config.toml
hidden_size = 224
intermediate_size = 1344
qk_norm = true
init = "uniform"
init_std_down = 0.0
max_grad_norm = 1.0
doc_mask = true
MLP neurons of a small language model. Each row is named by its layer, matrix (down: output weights) and neuron, and shows model dimensions 16-143. Each number is 128 + 32 x the weight over its row's rms, rounded and kept within 0 to 255. Numbers have three digits each.
A block is one neuron, or neurons of one layer that tend to fire together. Before each block is what it responds to, as a language model described it from the Wikipedia text at the highest values.

Description: Decimals and recalled name pieces. Decimal points inside numbers in statistics tables (26.1, 3.27%), plus early pieces of names or words already seen earlier, e.g. Che(vrolet), E(kstraliga), b(ullet).
L7.down1210:120104093104175152159117151117195152093122138133135096157104113082106175166064108104130100104165148090175107071079102186143127135133094113151140140100110164162104134165123119140136218030052127127175138154139097135160127120105198134116086168089110121094120110090204137075148115160143094145098162160165157111102126105099096106076138144195179107136122160122114173132144143116127166117084

Description: Mid-word subword fragments. Short word-piece tokens inside a split word or name, mostly y, el, my, as in Band-y, Wile-y, tw-el-ve, Hot-el.
L7.down137:153125114135121114175087170056149161226117109107126072051122188135143108160161104097177151115110130141107112098117115111076138192122103116140128149177170109181158163140171161156099095064163178134137129092072128094067100148196150106039140139141104180134089096112125108085187130101176119128094113134155093160173134145123115081143144154111111121098177115150095153121160116116139149123123

Description: Mid-word fragments and decimals. Short subword pieces inside a longer word, usually names (W-ik-imedia, D-up-ont, Jup-iter), plus the decimal point inside numbers (2.0, 59.01).
L3.down75:156100128127144149160038120129110155087143114145136128136158100113093139122070113142140100088128196103129120203109123203142184085136115107125199142122196121066088112129122174113119110142107085076052167143176098086165181126193101198129080130064136128084167176154160154136100054115117071130119164080098143111153148158146139081108110079106119157133133209099130143133091123145146197106165
L3.down149:129097126112156163137112112119086135109167115113118134106107167090116128136082118098145149115157170115134099093208113128132122155131129083146188112042103131096090117137140184113097094178088161110076087125143119151143123107120159171136152171162149173099143170219149111099107102080100163122112147122093080170093151121170087117185080106109089142138086130126111073108101164111100130143155
L3.down316:097095089120126176176191133139085157068082128083130142168144138161145028169163141076111123132173171155122158185145180180179129150139136163148150154116118154133095115122129134033141130155148176071169094107142147074192133122145093157127119173120106077094186131147117146160125138140134130112144133088050148164128159149140142141076161106131091137157097097145117138090099139154129101108140
L3.down369:186151090082153143095109166129133145033101157168128105151142162128112145162138131151151143059110158165118161083128152166130179109200157093106149094121133069191096159175144118098071119180121072134114132129178110102130135170113192155088130079113126141146097112131067135165133129118131185135133140109131178158156113148147142151166096118126095149108198092105165075146126123107157158123137
L3.down388:104131151181176132132116115126105117084117152136127140097131100076186092160155145127120175124121149117108158147124090145181124178188125140137193122111162152071128126144166153129125099141140137122081056066080147073140217126144152177133128114092095128152116111166126152102109153098106183206146114099174163122131102133107114111157097100100087174112126151067172098165109123144098129097108
L3.down779:087100082149083116122121115128080125139138080143125119124098141088107117115137133108104141079082114086103197087133107134125112148128147079125182106096138126165132075168099049150062097171180167139142121066184139137122169101145160113125142139076142188146124148168091133161127146108127114151116148084156128106131130153134107142186081094136124185137135162117201117068077134143090216082113
L3.down1070:141112110135127165104126075161118170140128120159155073146155166068131089126144153146116142141097194085123107137086114186213151136196141142177201115123116096137137117207170163079062094182071150135053150107110109061142155147185142183089104110124126150122129197108114086168128086162165116109120150096064140179144111140134143122149125143146128122139108123131121112129091124141138172118160
L3.down1267:096131108124100135082136134142112133072091135179141106124145076094119133157125136116140182117122145152113115133181111153169169109129126089201181166106131080131154096197109172102104073131148118173110077128183162074132108147155095086091107174124151096075146166099096169129135098051152121111156187106102128160155088146123138183094162064130134180126116143116143122063100140115138147091155

Description: Table cells and year digits. Tokens in numeric data, mainly the plus sign of goal differences in league tables and dash chart entries, plus digits inside years like born 1991.
L2.down110:139114110154177104155104155134150145090128164137090093127169145138133175191134116096140129118049155150127095108081102094069077105146156156164139110127151155150158149163114167137088137152177163124106149160114137130142073065129123127113158128135116131127108145131174161173142095141193140101094093102105167119136143086197102141113117110168156155089103181110131138167130221090176127135156
L2.down122:158071148132121162147160104144149155151118190078139124104140114171117137157143126145156114125168110154114107135152145156156096062146121124128180066167141127189150167169131075154082068116167129148159177137152154128149105122132083129158125105155100133099163192161109146135144089079147168154093221076115130127112069156117146059135160156135131044112093114058128119112146067136205122098142
L2.down405:115097131143136106131128113187131104167144159162130160123088118087166137134153194082117167145167073158144131182140126106129092150122145129121157127124161104159114195142111118178106130141222176100196131114140121124131093136148120163115147145135060167104151189131137171130182094116132139147050152173066129139149119175181117110132133133129123092080132128090125164153149100113121154144175
L2.down491:144126151070133154159132126144138134069162146144169117115144126119092181178075130092108149113137082143104107142163136150122125149080081162145153090159139121153122165086071170048122142135183104133146178137110144113148121135134128161083126145126135139156129124160070141152155119136134176095129142167094205095130062106148135063182075103075099106095162147066120143065159164149082160128106
L2.down591:112142153138159133127116166133148179164109119143114129167093110123140087175132154094132104161114181147132145118115088093125118153132150162100103082187165118154154180126107057140121106145158084151105149137137101144204122083135120090095168092129093138145095157174099111188146119162145118116125126173161154146155170144177058207121079078079116153089093115121067126128083157123154175107103
L2.down672:121122153134175079107098148139177137152162147155169109147098169108162184099179121076128180138103085083140161176154132123105125131176143171103119148127082108151171113186142145119111082151163126095130121119107139090148075095125095207137156146171068131125098124072117175119122104138127071139124119146100113114121181128143146093097196188110159131150145109108094153101113109087135116169163
L2.down721:154156183118161113077107119148126142228130187126113159127083145137077109197148107080119105089097109135158126110065104154151086162132139096143177105150102072170154153117148143172141087120149138119146179074121155106166075139137164105121146096151110124126123157136160176175134174119122156131097168153128136193104158159127118146083122108086131157121136138075100123141163106084095149088177
L2.down779:163118179156106139111170066150121191049074189110113113104115107141097108183094091159120066040153103113067095107103104090155125120076144136131111106145183104158113158109093101075117137141150096122153237131132149092119121070110136077133162076139072144154200144106108162108194164074181120175134105146063138158127109162155122140140157116127146088106087162056112112134143142119186154110144

Description: Subword pieces in names. Word-internal pieces of foreign proper names in tables and lists, especially "ap" (Iapichino, Hapoel, Shapovalov), plus other mid-word name fragments.
L3.down106:113118107127106136095162139121107119160143122119081159111100096127086169090145148066064122136177120136153112151097089152134159157068161172121087198170231199102128140103098107138133103151164164074133142135103130086206159124148142135179147123098124113134145097163168125073083174132121136159082089126168095122170126190152107111141095149081118088128072177091148097143152103090124099142140
L3.down171:137151107105110164124169146148149121086118133109133131140123101112127091139070127063126157066131160164146180060129144118141133106105088106146101140122101136141141145169133124144122136145149127111083110179169132140125068146095154177130111209080106224174120140169097115122155114096145105135165081161071153137147095142177109178137074166096106053113090180097153124138117141138217093106179
L3.down332:093162092142105161106186098113154171084140122144149134115141085119160182173095087130117069161174127134131157118113126151148176118108155072131168160074149127167154171073164099156114099171180099154079108068186113101120130116150172135107105121142157233149098124132063124139126115099170133088069102150148130129129124162151173139177102155203231138166133125074166143115086137171109150186146
L3.down379:132109084114094098123109124098136131077135131156128144164141108139099118074134107139174132098151165149152146105112145123129137077071104140147081094069128130113153160120125103149135080108144091143090098151149098160085099093120126128145107145099158229146088163108081112113129058117149093165121117181151124111164100175147121141096043175100128113129105169092177118142081143096183098104166
L3.down521:124109130159143120074197141126131129140128093160158094120059119104110159146153173083088143082122110082081129104156150127117129159082168173110148115178149066139165137125092121164062131099160168157144126148147151132110103037103058078146181169177152147153102149137184108064154185108156111155138127137164167100127103076140085123113157192085136073082143099099138080119127128123102108125067
L3.down651:148118140103085146135138156154132083135195109099105111116102111084095159113096112091137150128130103095101160116110185101118160180062112111137102097165133143120107103077140111147119146118138049161117131162125106135159074075121129110199117156077170164158124139160179157076126114114107122110136098194133152106181138121164097127157049177119142058135129147080092111191098115136121176126151
L3.down1094:092088051177108150080198106162096117080147131135160107173148124113138080134081101136123152145130220074117143162124107042181115124071133130144107105111144117087132106159140110120100120103128140157173106115108131069120158122197148053171156161079133139150121137143109096106180097120184139096140073152104133075165098143202128160139154127154124111165114156101186114123086174173195103101158
L3.down1258:119135135142130094070146126137155169070116145158191152156104144080055134156129130087121134108179138109089108119106146159122131099087150120093160156161113112152179165178121157161121102106097119118097072225127111112150077109108140062134167083109168121183094087091153104069173108131141135102195078133125115167140113140113131113115081177081171077076187134076123097168093141161132158129125

Description: Table digits and slashes. Mostly the first digit of numbers in wiki tables, especially "1" after "+" in goal differences (+10, +11), plus slashes joining paired terms (Audio/Sound, https://).
L3.down82:098119075123106132101060107116111139118137126200112074179125186071096124130140153127135136152183107081091168119114136141189155133070156111161179156079126096094158093156079142111107134095187129163117118146204111113155148154103128086049093146153153108136102063080150090116116130095122114101173178047139180137146091131114090134116171128104167187143167128124064118096065121117108111147109
L3.down238:153092080115106099158100135118126085160111103149120073143094200128172100162127095103127119169148121072183172089198091068143097225158096090052116106107132110103113077078105129120113103117171204119132067100141111113096132151141166172166141142109116119115113076173192107104122099126108095149113159129139142110099143075094094104118124126087117134160122147088084110109132151117119106112051
L3.down389:138178027148119197163113106093131162104108167147118125197170174119094050134106175168125088123121142100169146138137076175097143139090097100148188120034105146130141126122088147152090154167069146103067072118213154151181153131093124118038141102085150151136083103103145088064162090131114098126134137104138148131101095078110117086124136142078108161150128068141114163087096123163125123119123
L3.down394:142116127109127182134189108180190144186062117092148105122127152122108121135122099123161115149137186110155141108138158112196105117132105119087172071129128131136111161092113156077132101135121086170139182097069135138096133162144175102148077058160099166138124100150126170151118180140184138136124112133133065104150158063123121108103160112107173065144150082134108114127139079167180078156148
L3.down485:148124128137129113119104114129035071199097090095091083121137113137149139144132116153137115105138126106115147076176094124138132146137067131140148075102039098114131105072101082185140139120123189115095138091178145186143140167099148140163178139147085136108167116162129108117092085125133172115094146153092119159133117123077107066182161116113112123128075161144151116091163128120151075121120
L3.down669:167131188111115149130076133110164125223141178124134128201111175131098186110122164110195076144170123142177101113127165120080090151127124134067103159160115105095163154056121135107145155121111128099175172149163091101171066117123146102104162114140077090106105117197140085108158109159120116117114137154096097148102116181109107107156143170062114101105104119089087198130140166093168052161085
L3.down754:095109123178113126115099126136152164164098134122169082142094180033062167105135176134131130160147136085116147170113145166120178145093128145072167155142108133096102073136138162130165162076110147091131156161118124106138153112129115110101125130133092076114152135141141102079114159151134141133136088129164178193149115176119118155156187142061130161118178150107089051118111114122124184117048
L3.down1118:158075141092114138091124133187199137146098155079153111152127202079102169135149099139185075170197131119198124125106157114125108141136112162085204145155126075108146129133139129121148172148097154112115113086178145100160142111164140090138124122164070132131107150170112110145111161192150121087106124102129061168119109119106115099122156093084135142102160079122109140122145091070119075157096

Description: Zero digits in tables. The digit 0 (sometimes other digits) as a standalone table or stat cell, a decimal's leading zero, or inside years like 2009; also mid-word pieces such as ark in remarkable or Jharkhand.
L3.down365:129137145172120148141078100112189175126100159158152165089179089130121147131155148160152173139159094143115167136159098149111115128158136160147162165101160199086113148072128142164192145151184097094152079088116148128095076112111154075136113089124158070153114117186062157080090121148144108111124170059104132136072156151097172145115135070153163162142123178163131119126147146202135162177045
L3.down537:112092131113116163112084169122147174137153116119150110162082131125115108167103159113117154112136121130156140146099148115151133166100173099144178162096132184125138111133167129108062146180109094135131145081148081160134153084152150161170085068146173168167138114148089138146083179158189155138103166077128083105115101107175146202165065154216173122104083116148115158165121072134124193106143
L3.down562:111135145131099187126172096149153114098141142136153126166121142180109159115170150127144104150148145137129115120081098149184095136133115166152119114167160143130146143096135102070166091155174066110119133123097130130127098107137198116193068084119115142176149128125094207112024187215118153130120159119114065101124146125140103139153132131090118102133113104153132134167163050160120111083186
L3.down592:202144134117178143140128146123194143058138111163106158105155116142118102106091119149116118119124132192176169091189057096124133065095097099087101143086188158144127172164098148119135127147107083117085127098122140135132072205124143200083088142115105195119121162220061129140125118154099110099155133131057090149114100084119147139118066087150117120118090139173159159132107140124127130089119
L3.down615:148116100125090114174122132173183085129139132140129119115137116134129140121092132123131133085162075152159160110123093113092128101130115148152128110118177202163141134105130102155141186143102086151067157084179156153159072079122116101116112109069127149179174149183070136065132153146152112140134094145119073141085155114183148149138043128137132117071110130132166209078127085156126147126092
L3.down737:114074117095081108158101170149119117140150108136126089137127178140168169125087108104130119177195150117073137111057154088144123187193101139097126116092107162112117155109195130082154140098173123143153177082103094126138147097193138105146108138168094122133106086133161088081046178108138149175126134165102079149100155107160081165168145151133141133174132094152093125115109125172117122216105
L3.down857:127099134128132094139168114130161141147133097125154113094127115134108106138079134139072156120145082135106077128125197151117140129141125157143142090107144200178120174141100087113080124159101149088143144103128122151112092123130119164116109084174154183151103115125137182148140139132154176129073191054128080155073149072115180159148096158162180102106109134143136117123112126159089110110124
L3.down1148:175119139113181127127040112172125110111153149147135098098116088156116078145099124143128160117181070148101147097143152099128112150144085121113067097121157113074125120102116173108159126143172062119067059067155178151112097015111133065132076113118143121187077110162115121063131120138094099132115187122124136075096101149122105173107071143101134117100127157048132154132141150151108098073104

Description: Number-range dashes and units. En dashes between numbers in ranges, scores and tables (25–30, 27–24), units after numbers (8 km, 14 mi), and some name-initial word pieces (G, St).
L7.down498:109101117140075128101129143152158127063123154176147100121133110191101145092090166106068149130123127139105098154032132153099167165113102139134095103140119165165096128170104173094129164043135123084119105155123158167138125193130078133174149118105161128089138093098073109154158098116126109208147159118107057148118138142124145097141120083196190128067091145103118101119101131181129158094068

Description: Table zeros and word fragments. Two groups: a lone digit 0 in table cells and decimals (| 0 |, 24.081), and word-internal pieces of names or long words (Sim-coe, sur-re-ndered, T-on-nage).
L7.down1302:080067080128140126149127149153159114030092104107141103115158163082136135124083095099160161145072103149195183141172093103124134131150144104145091122174116147116148153154086162095169150168094174171159087085135129150124106147227090060139128076090093148173130129088133105076107128129097153174152134202098159153152141142141093123176084159085112149162088111149120106150127151102129134069111

Description: Digit zero in numbers. The digit 0 inside numbers, mostly the second digit of years like 2008, 2010, 2024, also lone zeros in score tables and decimals like 15.0.
L2.down103:117122145151154127107134139118130090125106124164132076128097090187112148090126109121119130123164119096146132095140128087121122089069156121129093073131161062152108163133106127122117112145224181117123200095075075104065168090152152133148075127168119140093113125109103152171154117174138074144113132163092107060183128086181150118193135131041100116138107127152102189133092093134098138139128
L2.down479:090134134185132169110138137109084096184110089166113173156124136129125061062175114160104119168115170079152162164145206115090130085107124182077091087118148134115113080108138131157125138063100132141112134129104123110144133133113164133147116114111139153137130156084123098084154040180106074142148119144086089104127117141060095110054157103118160075149124114164080131104128130089138115096117
L2.down500:164170140182137141143157189089163131094154122083058177074118087175192109110111113109187097113117169103102117130133147101070093153139172084112121079120090144113139142152095112174167176152087065160127121150145131096150127181085111158117101147149137107149108114099153108124109112111094104122106111120175146140103144099227134148067165194132153158145128131067159113166108093155184111123113
L2.down551:123140147131119102127106112132140136059132088142182144111138136091118158090098124157105146172151151112141178135208118184138148123167092109142091100098150142137092066134105120110097140121172128109127107198161092153094161074121159153074078195145088153112179172105117191057114104171116116135123113172115165099113084180067140135154156092163109055116103079208115154138107171142159139130143
L2.down750:126188151139149127114131158087142112114143112089128165159156106144169131053112090119143086182141071131121134111151119098104116137119101098121117112169103136174185166078186158164077162156146192126102062180170116133120139154136138173153079171112091163099163132109184128125144162134116065180167179125124095129156083100121117079100096138140155136134176223154129131172123053177141102128164
L2.down816:119135099116101129115144135106148118078081149068111131060115126162120078115193143088141107113084121157191134171138136115135174140162184166143086168122128155100149151171158086112162148070131123119121131137099115126129165175070148134154089177118093104084090072102199133178113097129116142171130095140111153109130143135159148119075130163143104161143120145176098091165124156132199155131227
L2.down924:108101119211073161123199099148099098117112127112139054125164126187073076140126156132084180099170162136129142192153097135107127120155183204175121106113091138071093127143149065127158089136124172121168161137124125118134150167084153111146077143100140159135178179098089100113176125099197146148118067128074114080164129139215127139145170112105134011104080149116106107161138115138144169119159
L2.down1246:143177137204133094112140109119117110000125109125145100137126125062117140127071083141125133135097117052133154125108112102145181129183099145184031161134110122101111070162137108164123187146112091095068103170116118137129137092125122109173135094086161173137136129148165058108119121131139129156106088130152145126109083093163085117123150139191149161175120114158083079142087143125157153130130

Description: En dash in ranges. En dashes between numbers in sports scores, ranges and year spans (1–1, 25–30, 2008–2012), plus mid-word "ro" pieces (Chevrolet, grocery, hero).
L3.down218:135099159134127135149106148146195110122169102072194122160175134113155156141090155135150114129133153172153148142173061138090139014188104123154193154094076111112149157164120148133147124117069146141104129120154132145116153150130112130145137136122146103158159112111115151078066146139134174167179124129136062123114148093137077151118121096135130169124144150140122149100105138141129153121064
L3.down351:124114136197099063144071101169084118104124155141181084101111150125125149117091072163111118137131195085167064195090102177127097120118092188153141152146151126138149084138139118157136157097075179061050103114118120081077185089168098153190133063098131119142192149081168149128137093140119092154114117076128112150129160173115179091119183143169150136098183157131072161120143121137133167143094
L3.down661:150096146133162083118127120134156135112119145123131103103117063148185158192155072136177115140130123085144134139053101114169111120093153110177171128142138111093173111078175141148152197137150095149074126103152164109176163153169175123165111118112120086119142133135152103102091140158112098128129169133160111094128104169159116102143076123144181166166102144071162141156138113125137114150130
L3.down698:108082200145178095141029073168104082112119169136224083092149089137143116152090139138146192144083133136076155156103100109130148112161137137131185129095076093121154085125134113120168134154106117176061104093085115136118116079130079115152115095115089062137164131053119153104073077153115140148146107143143118076124117143124148102115092118201089171084157191149140147150132143160108135121106
L3.down825:202167083147066094101160116089162144108128141157126147181135140149126077158144149147092141110122160061138158128139130130107145083116109184152169152129104122158137117168156093142149136117116180094121132162159094121100087194135139113153168106114176105173163125154076067100120116159159077130082112077110076149152135158141162155126116187108129101113167150095146107096129176135190152177103
L3.down1026:119141190098151151133110090139136138129145115122180121137091152115145100142131189143143153154154171095112208167151153072125150078108137195129193133113071108092134104082171113163135142129107175132145104091132129154145170111100122096080177124134100104149105179129105116092090161190154152144179076105064098133116134175144105096141157133127080115121148145118157169092135134147196133184097
L3.down1048:183159140185160124184142158190132154064146144119124120112136095132192171132115114129155100131170124132148183140159082122104150133173091111132161116143163116114126127077139100202126159149154132160088113042131152154153146123115120098153116127113065130224123094157128135082122141103146129174126120121076176102128152162142133150134087114143133155088157150111150136141121163147122140162056
L3.down1276:179162123133177181088176091156126162094132154088150161106158099179115105129149084138191064122149176131135113143128133142123145103101127158131163157154118066079098163155112156183161126127112095169093139105135200113123100132169111142111124140109072127162132149143155123120100116154124098084130076089119147093145124134183145085112169071085090139110112076164156079150151159130163109091103

Description: Mid-word "h" and year digits. Fires on an "h" inside words, mostly foreign names (Ibra-h-im, Stock-h-olm, Gog-h, B-h-utan), and on the "0" after "2" in years such as 2025.
L2.down61:119140169085140090125132099174121114134075187194115199107102134083086167039119161112077070120145145152207120152142160156131121074096117082121135109166156114137138174081153095166169159086174149102143149083131129158130126137160166158197146108160044117128205157168075165069115111128147119174099133151110133149145164166091138159079116119152158091115178112101154101191135108148124147055102
L2.down206:074116156070121108129112176127174172025104117152103142092091117151197170111117064165088155141139151136151103096175120135091113120121099067135139104132094149133075190117121118140158208138168165080129152105181081116142125112133164117124115088147140094163148112136124130053161134089116127151133085135143103172134112147132120122079130125152160060137125126115138179159116085096165133119079
L2.down244:133164152096120166083151145183112105121059166146147159147152151127146128153117188131107138098082121124111173112162181156132126059117073124093141103107169135133139098053152140123116107113177198066089092140139120183168134143136164158089127190135105136133149201100173170115106135067116113173200164165138162135153122176087164173139123110122139139132129096186098137176161109160074114070117
L2.down391:179109086137097133108185130124071158187117132107143098057106154143136125132105158232155139127139100175065093103159093153171133148132131093143118145131176115123053199141119113129186142134113154123141135158143145100103090143082226090084129103111118124138127174161162125082139137075106186144119162140124126184141116176169131138121158102119121120114133110120123124099191107150125111130142
L2.down523:137143159087091126080130169121125166178110066155100135112124165181155099105147139154165149130161134067157174079162151128122137119119154104110108137113105146101100126076142150146147137089131111073117153185143140093100078094129165089074065177170121078118142117115061142108068175057087148155172110113154084139122106153129127162132116074115144089147131123130133103126138088134117133105130
L2.down629:114150091125146138135110126144103110150128130165092060154150154176116142101125125165117131158199122124118094155169071101049121143092087125127135165116127112126123127111194141115164146114120158127132151117137123077056078140147123137103122111127053120155145125185124131106136121098143108143153098135144127117121088129129106103155166060109130094087163134170123116120131094154178100181182
L2.down772:113109187096117075102101149144132160136098094150120166107096132115159172104113122116148142102100158057119120103138149096157146142086072133128111110074177031098110072116146115128150137065147137131129120128150115089093099124142149102156084090178116129135115087191128086092110074055123141160089080140165154143139062156135073158121110101116157097147129146108086105118105099144100146195127
L2.down1102:097125098098115122124133143145117168019118118153141141118154111113106141095105123139150122125171136142082140075141082125154153106125116138076162090117130131151108140116104105099145185154114123089144139141135133115130132095095119122113080176156083135117170165065078162084157095097089079131169127122149107167074136144151191158180123123123174101112123103185130160183048083187144102168093

Description: "de" pieces and "at least". The piece de/De, as a name particle (Antoine de, Paco de) or word start (Devine, deemed), plus least after at and table symbols like No., $, +.
L2.down140:150165141098142167129081169115123147088110145075110157103082106095137112121136113088080086113146156178174134105149137178123145179163131044129127160148093101140146205117099060146172154171078077131111107126133106143217141134082127104066126153111179105178121145154128141132102187128125119126171165166124123159125109145095141169157076166166095174126110108132112118145115119141082120131156
L2.down389:121116062150136153132118119108140164127146126107075119168091154152120018139167102146175093083190106148116127144158137118057079139079166162098140151139142187167125105123096157135078166101113152121176124133199140135119167116136083092153052128132082153108154144119123110118119121139156100142144090090103094171128197165099075161049135143120117143138162192128156141176179091131184104087109
L2.down655:113161142051111190079127139153125201096090114091115137078119129110114094157131151146159139072145094110065110080145105199157091132077102109095153140107128127116105197082122056118122112101126101069196115152125121138163086127109128093111120100135155084137100143184153140113095134106119147145164164141133146181172134190144148186126115175128125163124111106110099116128142135107082139105119
L2.down711:117167124121040135230083129090201105090191113139131146107118105115165129143140079152147132140171091136100119160135172127144136142141176126104101129082149160139141177095111132165148217106120113158168096155142106123126122175128150086117136118144095106104120124149101103132096099129133153128094134106106125135121123097143116121126170195153082152123131160087153078116187100194153135096074
L2.down925:144132138123077151135106183117131142148109176089118130106120128093094166135123085101182125132180145142114105112133139161135092205141148129164125076102126088144074135107116112065176102124107069069178147129189169073161105097071148091101111151137096120109144166157134112111142102153121154099132122146085182138122117173194110138080106159122159151066131121130146167108169168099103137174168
L2.down986:161094047160153152076165102130178179031131199110128116130122113173109128150115146138118123143193142181167137127160106143117087138136167201136144082141144179168127113173107106051053110107143112111163176082138167134132120095103106189148113083139045113121135141092111105091160097072162145140133173084094064167097174157181157152125153158115172074082161096129081185122142108123163143150159
L2.down1003:144158158130160169192152104141129126020128123127143166180147105075098064156150122147142150118147147063094163177123112153168121154156156170174149105158193151133136124117139084120101086107129013085156141126139146099196130098111136093134128122123126115148112174091090136132145148128133146126117121137146142110101158145098151095083143149183164150112099114100135086160108171132177168145124
L2.down1032:196153104103138135098111126128132161204150123073133108112105135112147135160116118146158160113168100130091098104146193170171150233196100143120124133149152102142118121165098113103150134074137096081180126141147155083129130133120149117065100152151039151041136137162160133147119071119144169146156159071150135103106059182131124119095140123137139083123157154084068079095175140125159144122191

Description: Score and range dashes. En dashes between numbers, mostly in sports result tables (W 2–0, 1–2–1) and year ranges (2021–2024), plus occasional digits such as 9.
L2.down172:090157121170093137185111055120094121109164115161122071167116148129072079087117122148158146084121113150097122099138114054103124112122132134064144227138101143135170115142107139141101169111062182124110120085119122139064146152191142103185158109127152103158126093137141112146175111140189115089104091053086073103134180139090112128149157112123105102167121149098136125139132153160110127125121
L2.down510:110141129127106152116179140128062107067045121212144123185157152092114149095134106177110123189134154155149148080146140118191155074101042139105110114136103155169165149136161082143128096121186080115147121124061077150117127128178156091181183082141121061152143190054062154117140127167181134163054122162167176105123152172102169065109131123120154079101107125144127155133141109104140170092112
L2.down592:107105149189069144122170118105130083146091138136139141083164138134158112120183088090130153165141160114177123131137178153184141147123165155083151114164166162092200148196125094140103108072204192173110154140109084172093081116148167130179144137177101133064085100162135184099176157102170139162088139108126126105159111113205151092112173161129109078101110154103089196141084137114143147062080
L2.down788:127128181090176093185086206159202182064138163149098130077113142062193183111146121093123120113164163134103083117174182056193090103162137149071172135159129149133160151165092103144153177138185069115156104106084079113197128124086129136137143157140068083141084116139076187097104120109124113158141157129123129153119119141119095093096100203176088094104096084088083085161137115147189131144138
L2.down1194:142163168158110113139133153098113132042107123119100118119131161129179091145207106122164100120119146088107104135092117070085117113112145197107107105094109186142187116047153130153122097143110082145094151153154121124197108091139144103180151083141150105170108099091161069130099102097198110159098122107150095103137200127126121083114084153110139121119098146140083131149164075135121117132190
L2.down1219:116093134150113132197121117147135133177141179183180063165150133094124109120128135105108128173089121209169132122069170113219185093137149175081152118199116133147193155183099118123094131174212197166144105117054102081096139165152060106121150145104126131069147149106073177176153078160151127106075143076107161135114118151125098107148151147127140129094136133110150109137121141122180156134136
L2.down1234:118145175187083135097183175092065128188117117110145090125125110115180175125124120101110174188146151143142112148148131146135147143116104121120132119117085089079150114128120142167116069096132096184121125161075101090129111155106124116129133121133166167129102124130150123155129073121150101198117109179178129173130090100141119073125153153122122083132098098113048165095073113139132162167132
L2.down1245:168141085145161153098129155140095181065153119072137070118121127098113110155108140170114148163176083179127118146140097191129118144125100157111125183170116180142091179188124090106096156137129080161147135141048129096130116093096097103162098125148108131124133169107124132100119169134170166132128136103137098175108210183104154065145117183165063149119180082106154137097153116139075156170142